Weights of a small transformer language model: 10.6M parameters, 4300 steps.
MLP neurons of a small language model. Each row is named by its layer, matrix (up: input weights; down: output weights) and neuron, and shows model dimensions 80-175. Each number is 128 + 32 x the weight over its row's rms, rounded and kept within 0 to 255.
After each neuron's rows, "fires in" lists the words (lower case) most often at its 100 highest values on Wikipedia text that the model never trained on.

L4.up30 [100 150 139 115 127 133 127 137 125  54 110 152 124  84  83 119 146 137 126 115 145 158  99 106 157 176 123  87  63 141 176 128 146 123 128 139 104 125 152  67 142 110 127 166 118 166 157  89 138 133 115 127 100 112 140 168 143 119 144 162 129 110 158 104 185 218 113 140 186 138 187  76 128  93 132 148 103  91 142 134 178  93 175 132 129 131 137 142 138  76 137 125 107 118  79 128]
L4.down30 [138  88 143 112 181  98 158 148  99 145 151 133 127 116 158 111 136 113 125 101 152 176 147 179  89 118 129 214 144  96 153 110 107 138 108 122 180 155  95 152  74 170 155 149  99 141 161 129 146 144 178 155 130 157 189 172  89 183 110 144 155  60 122 144 107 121 180 144 148 119 111 137 129 101  89 118 172 153 184 121  81 142 117 127 106 107 100 119 126 117 136 184 155  69  38 129]
fires in: "of", "highway", "route", "us"

L2.up518 [152 153 100 111 122 165 147 133 126 109 129 121  88 115 109 118 134 130 125 108 145 122 199 120 144 145 124 113 162  81 161  37 142 139 146 104  86 163 181 128 129  66 112 122  94 115  64  78 126 141 121 144 159 102 138  94 122 153 181 115 140 115 106 138 154  96  80 143 153 166  97 156 116 130 160 166  70 202 149  93 108  83 110 169 118 138 163 127 111 138  41  84 134 114 128 128]
L2.down518 [213 107 160  74 125 127 146 165 136 163 117 104 149 130  92 123 100 184  97 146 126 119 165 144  69 137 141 142 142 196 122 118 209 115 108 101 182 170 131 105  92 118 111  57 155 154 112 103 168  81 172 106  88 115 113 133 128  91 165 118 103 118 130 130  99  92 157 139 129 133 125 150 127  91  68  66 144 124 144 139 100 116 105 119 129 125 102  46 110 153 156 137  94 131 179  90]
fires in: "later", "united", "states", "local"

L2.up158 [145 109  81 134 126 151 152 127 137 134  78  98 109 218 154  84 137 138  88  55 148  69 149 127 151 151 135 133 164 138 141 131 105 108 112 119 110  82 134 109 135 164 141 139 132 119 135  82 137  92 129 159 151 162 103 125 102 138 153 126 109 113 109  71 165 120 134 105 125 109 163 169 111 105 136 129 142 158 116 144 146 119 121 134 135 146 134 160  76 109  90  52 162 123  68 152]
L2.down158 [123 181 110  90 111  62 191  92 170 110  95  86 180 157  67  58 127 159 175 144  99  97 172 207 128  98 130 119 123 153 122 119 170 137 127 121 125 151 128  87 150 133 140 122 110 163 152 150 181 118 157 126 200 171 119 130  65  90  98 146 146 172 116 111  96 122  75  79 121 139 135 157 134 149 123 110 112 101 123 108 144 125 137 127 117 113  64 180 101  77  89 144 100 123 164 169]
fires in: "this", "democrats", "such", "same", "these"

L9.up693 [ 87  43 182 138 162 125 153 131  83 141 154 107 149 149 135 110 121 152 101 117  94 160 177 134 120 155 129  68 141  87  86 194  56 156 110 128 102 111 125 125 116 202 119 154 152 182 148 146 132 155 113 130 106 102  90  68 156  98 121  92 126 152 142  88 101  94 114 142  68 144 167 126 106 125  97 154 101 159 113 143 158  88 127 117 112 109  72 142 146 137 147 151 141 143 138  98]
L9.down693 [178 177 126 146 110  68 136 117 102 146 126  63 156 145  97 103  86  93 181 147 145 129 178 107 163 130  99 115 166 132 154  67 141 110 119 166 126 125  82 117 122 135 195 116 218 122  77 118 181 151 166 122 129 119 119 120 122 156 147 158  98  64 135  88 130 149 197 115 165 182 103 122 124 156 172 103  95 104 149 170 113 124 115  72 154 163 121  89 160 100 121 145 117 159  39 119]
fires in: "a", "new", "t"

L6.up282 [120  89  69 178 158 145 135 168 105 107 139 187 115 147 156 105 129 173 113  25 125 142 146 145 168 129 135  88 159  75 155  95 131 111  95 143 118 103 156  70 164 142 144  87 118 169 136 111  95 163  95 140 112  99 114 115 146  86 161 118  96 138 152 130 148 159 155  72 102 116 103 108 106 166 137 128 155 177 129  90 170 105 159 184 116 100 127 166  89  69 144  95 113  85  95 201]
L6.down282 [133 102  17 160 169  84 159 104 119 118  96 152  61 105 104 139  41 145  79 136 122  82 158 122 157 184 136 125 158 110 172 207 167 133  89  93 147  64 104 140 148 164 140 100  77 151  95  92 149 108 118 117 106  98 169 136  92 101 104 142 112 137 138 148  86 119 117 111 109 180 132  87 191  93 137 145 187  81 177  90 131 107  99 102 115 203  82 166 120 134 142 138 151  97 170 149]
fires in: "a", "no", "much", "more", "little"

L2.up354 [123 120  95 109 147 111 121 177 178 144  75 138 126 142 134 119 192 148 131  91 137 180 100  60  70 151 133 137 128 108 123 188 115 121 128  98  98 137 155 112 182 127 125  90 133 135 124 136 145 148 126 142 149 152 132 107  79 119 192 125  95 143 117 143 109  87  93  61 119 172 137 103 166 125 163 133 144  95 105 119 128 121 179 135 125  92 131 158 114  81 104 154 172 192  86 109]
L2.down354 [149  38 104 166 179  96 147 175  63 130 148 153 124 132 109 101 177 173 110 138 175 181 123 134 133 148 125 164 152 150 139  82 108  85 122 141  95 145 121 107 126  97 140  43 100 149 131 119 126 148 189  83 201 102 134 165  79 136 159  91 128 125 160 163 147 111 127 101  99 115 124 188 158 166 183  95  94 129 115 103 196 111 129 147 165 116 146 159 107  83  91 168 115  93 101 122]
fires in: "most", "early", "high", "child"

L9.up558 [ 32 164  88 102 131 143 139 128 141 123 155 161 143 119 106 108 119  85 114  98 123 131  93 149 141 148 139  89 175  72 181 163  95 146  72 117 108  77 126 164 101 148 164  61  81 151 128 106 132  81  93 122 100 160 163 121 143  95 135  91 129 153  67 104 123 108 117  80 141 161 147  94 164 133 105 157 154  91  77 111 161 153 106 202 132  97 129 142 158  90  76 131 120 114 200 152]
L9.down558 [157 108 128 121 136 159 187  78 158  89 108  73 153  97 144 147 139 129 111  98 144 105  93 161 123  92 161 144 100 165 146 127  85  66 207 113 133 161 135  95 104  37 160 110  85 109 138 138  96 157 134  19 163 156 129 128  72 103 136 107 122 154  96 157 106 172 147 121 162 175  83 162 162 167 130 130  52 136 157  90  96 188 145  73  85 131  96 132 151  80 124 126 182  69 143  89]
fires in: "and", "which", "87"

L2.up262 [118 163  63 157 165 149 110 122 158 163  77 122 170 116 144 186 115 144 112 124  93  96 144 104 128 123 135 108 120 121 154 108 105 112  84 100 109 123 128 124  95 168 140 113 149 131 120 132 103 152 122 141  78 146 139  77 120 112  80 126  89  69  79  89 162 137 119 149 117 117 144 172 148  80 115 112 121 175 160 121 139 159 126 124 106 159 147 134 138 134 112 136  94 146  16 143]
L2.down262 [108 122 177 167 118 142 128 133 114 155 134 116 141 126  83 102 146 113 158 140 162 165 153 133  85 141 130 108 106 109 183  38 136 209  63 111 113 121 122 139 153 135  99 151  84 141 142 173 163 167 129 130  88  57 100  99  65 119 147 114 160 147 123  99 112 106 156 163 164 109  89  79 159 134 139 111 159 131 156 177  97 105 105 116 100 157  92 102 200 102 108  63 123 160 189 110]
fires in: "time", "year", "years", "we", "oh", "then"

L4.up831 [133 132  55 143 177 118 147  79 151  89 146 108 104 111 192  93 103 148 101 121 136 137 188 121 107 154 138 141 142  98 125 114  86 115 145 137 102  71 135 132 139 132 169 122  81 161 129 130 134  87  86 137  89 116 131 161 161 140 107 125  98 175 107  91 145 105 150  37 119 155 156 101 101 111 139 129 114 150  85 162 134 112  81 136  82 159 139 127  99 104  84 140 123 114  95 136]
L4.down831 [135 124 170 103 120 160 101  83 108  95 103  98 131 118  73 120 116  93  76 113  84  76 150 132 131 131 124 154 164 134 119  66  46 158 153 132 169 127 119 122 115 131 103 121 124 163 136 141 116  97  68 104 160  93 111 112 101 150 153 121  96  83 114 122 189 129  79 149 138  73 136 177  90  67 134 150  22 162 142 133 139 170 175 102 133 122 130 136 144 131 203 152 114 134 117 113]
fires in: "one", "up", "that", "same", "out"

L6.up173 [ 71 146  69 165 125 175 110  32 100 129 135  68 130 126 112 164 147 101 128 163 128 168 153 141 163 128 128  79 140 104 118  81 109 150 137  84 120  93 146  99 146 189 112 134 130 121 148 118 100 130 186 135 126 106 135  94 158 147  94 155  87 120 128 119 116 125 139  90 146 138 155 164 102 104 101 142  54 117 140 102 171 151  84 143 148  55 175 130 129 131 125 150 116 123 130 124]
L6.down173 [111 123 157 112 125 123 166  89 125 174  70 115  64 120  83 130 103  91  84 107 103  71 159 157 123 135 131 146 147 163 124 155  82  85 117 152 202 129 161  88  88 108 116 131 151 130 145  92 147 129  99  75 167  79 133 169 128 149 124 102 123 155 100 110 113 115 140 116 173 114 113  99  88 127 141 156 164 146 140 126 164 150 209 147 113 189 119  93 168 137 111 131 138  96 162  82]
fires in: "born", "prince", "type", "captain"

L6.up404 [124 155 101 182 138 121  83 170 140 126 149  50 110 147 166  77 119 108 149  78 116 164 166 141 107 127 106 149 150 159 123 134 124 130 154  97 128  94 115 126 142 133 112 155  94 125  80 114 142  98 190 178 220  88 123 109 141 190 165  92 136 166 165 144 114 117 117 138 205  99 113 126 131 147 113 135 136 163 114 165  84 136 149 116 174 133 108 168 116 100  90 156 135 200 106 136]
L6.down404 [115 107 148  69  59 154 151 114 127 145 153 191 145 103  91 167 117 150 129 121 131  97 110 141  91 143 130  92 134 143  71 107 122 109 125 133 123 141 103 113 145 121 120 139 148 149 168 131 140 176  87  88 113 144  76 138 121 142  96 175 134  93 162 142 131 130 155 163 113  89 179 149 123 117 105 192 103 117 205 148 186 104 105 104 126 175 101 103  91 155 158  95 114 116 176  86]
fires in: "it", "later", "member"

L8.up230 [146 185 113 131 162 197 109  50 118 126 159 151  80 118 146 116 102  83 128 128 111 136 124 101  95 144 135  67  85 133 178 122 130 115 120  86  44 115 162 164 121 137  79 175 134 141 103 188 109  61 136 113 121 118 159 123 152  82 140 150 115 102 165 124 161 120 132 114 155 102 116 131 163 140 116 167  84 167 121 118 103 104 175 116 152 106 125 206 132 121 120 128 111 104  70  82]
L8.down230 [125 180 166  60 150 108 140 131 182 120  73  66 119 133  91 172 115 140  96  88 145 125 146 135 177 161 183 138 121 135 127 129 132 120 130 156 152 136 111 140 123 193 142 109 123 129 165 115 200 113 177 120 166 173 111 149 157  75  61 143 150 150 129 124 142 145  76 159 131 133 130  97 111 113 109 119  81 116 144 123 135 117  66 124 103  61 111  52 156 122 133  67 164  91 200 130]
fires in: "of", "that", "only", "each", "among"

L2.up700 [155 180 101 138 135 120 136 104 149 164 137 118 162 171 144 134 138 160 150  58 121 170 167 104  71 138 130 112  87 111 104 142 134 156 134 127 119  93 156  86 114 141  94 128 109 137  85 185 115 106 194 142 188 110 184 112 115 106 136 123  70 140 150  53 154  75  91 185 133 147 159 152 122  88 171 157  95 100 132  82  96 133 151 112 135  76 160 121 131 135 156 155 147 162 142 133]
L2.down700 [122 145 150 126 105 112  96 111 115 135 143 103 151 141  82 182 172  70 155  80 107 172  64 102  65 130 124 179 105 131 157  87 156 168 106 168 113 177  79 143 134 132  99 171  79 143 115 147  59 152 154 107 128 102 106 100  80 145 160 137  96 127 179 119 128 101  95 191 135 127 137 117  83  93 145  89  79 160 145  81 129 145 142 131 145 129  95 135 115 105 127 135 152 109 128 158]
fires in: "since", "until", "after", "before"

L6.up223 [159 122  73  84 107 116 178 136 118 154 152 111  80 121  79 131 150 189 114  96 159 116 118 125  81 136 117 138 147 145  89  84 144  95  79 152 138 115 145  91 102 131 159  63  92 120  80 186  86 121 116 158 147 106 120 136 189 120 143 118 145 183  53 135 119 105 149 113  48 166  86 138 115 135 171 150  83  99 138  91  61  67 163 110 133 147 158  95 109 114 142 141  95 130  96 198]
L6.down223 [172  66 127  90 132 107 125 144 154 136 128 100 156  95 124 174 137 154 138 128 135 164  99 139 177 107 117 135 122 152  38 118 107  99 179 177 109  86  94 164 124 136 157 159 127 138 137  84 122 107 125 137 136 141  72 134 118 149  72 108 136 106 190 137 110 198  76 118 170 136 134 170 126 146 157 149 130 143  83 106 133 160 130  52 141 176  95 169 134 129  89 145 112  72  92 108]
fires in: "world", "s", "best", "public", "total"

L9.up134 [ 86 130 134 108 185 101 193 136 126 131 125  80  79 139 125 163 121 142 176 104  75  95 155 154  93 128 140 140 105 135 167 102 100 145 105 110  86 137 157 123 137 102 134 150 126 130 136 123  88 141  82 109 137 123  82 145 145 152 123 154  62 101 140 109 133 112  66 143 137 114 150 144 124 125  86 137 107 132 117 138 134 144 177 137 152 151 152  68 151  78 128 205 102 203  92 105]
L9.down134 [112  81  67 154 122 122 165 143 148 142 178 100 128 173 184  78 107 111 150 102 141 130  77 183  90 105 107  96 148 149 181 143 153 110 154 117 137 173 141 132 164  90 135 118 156  86 162 130 129 136 122  72 152 116 184 140 210 153  84 165  75 127 103  67 146 133 159  82 172 140 141 111 185 160 103 108  60 119 169 152 114 129  90 101 121 167 132 113 118 102 116  62 101 170 168  85]
fires in: "years", "year", "season", "his", "graduated", "career"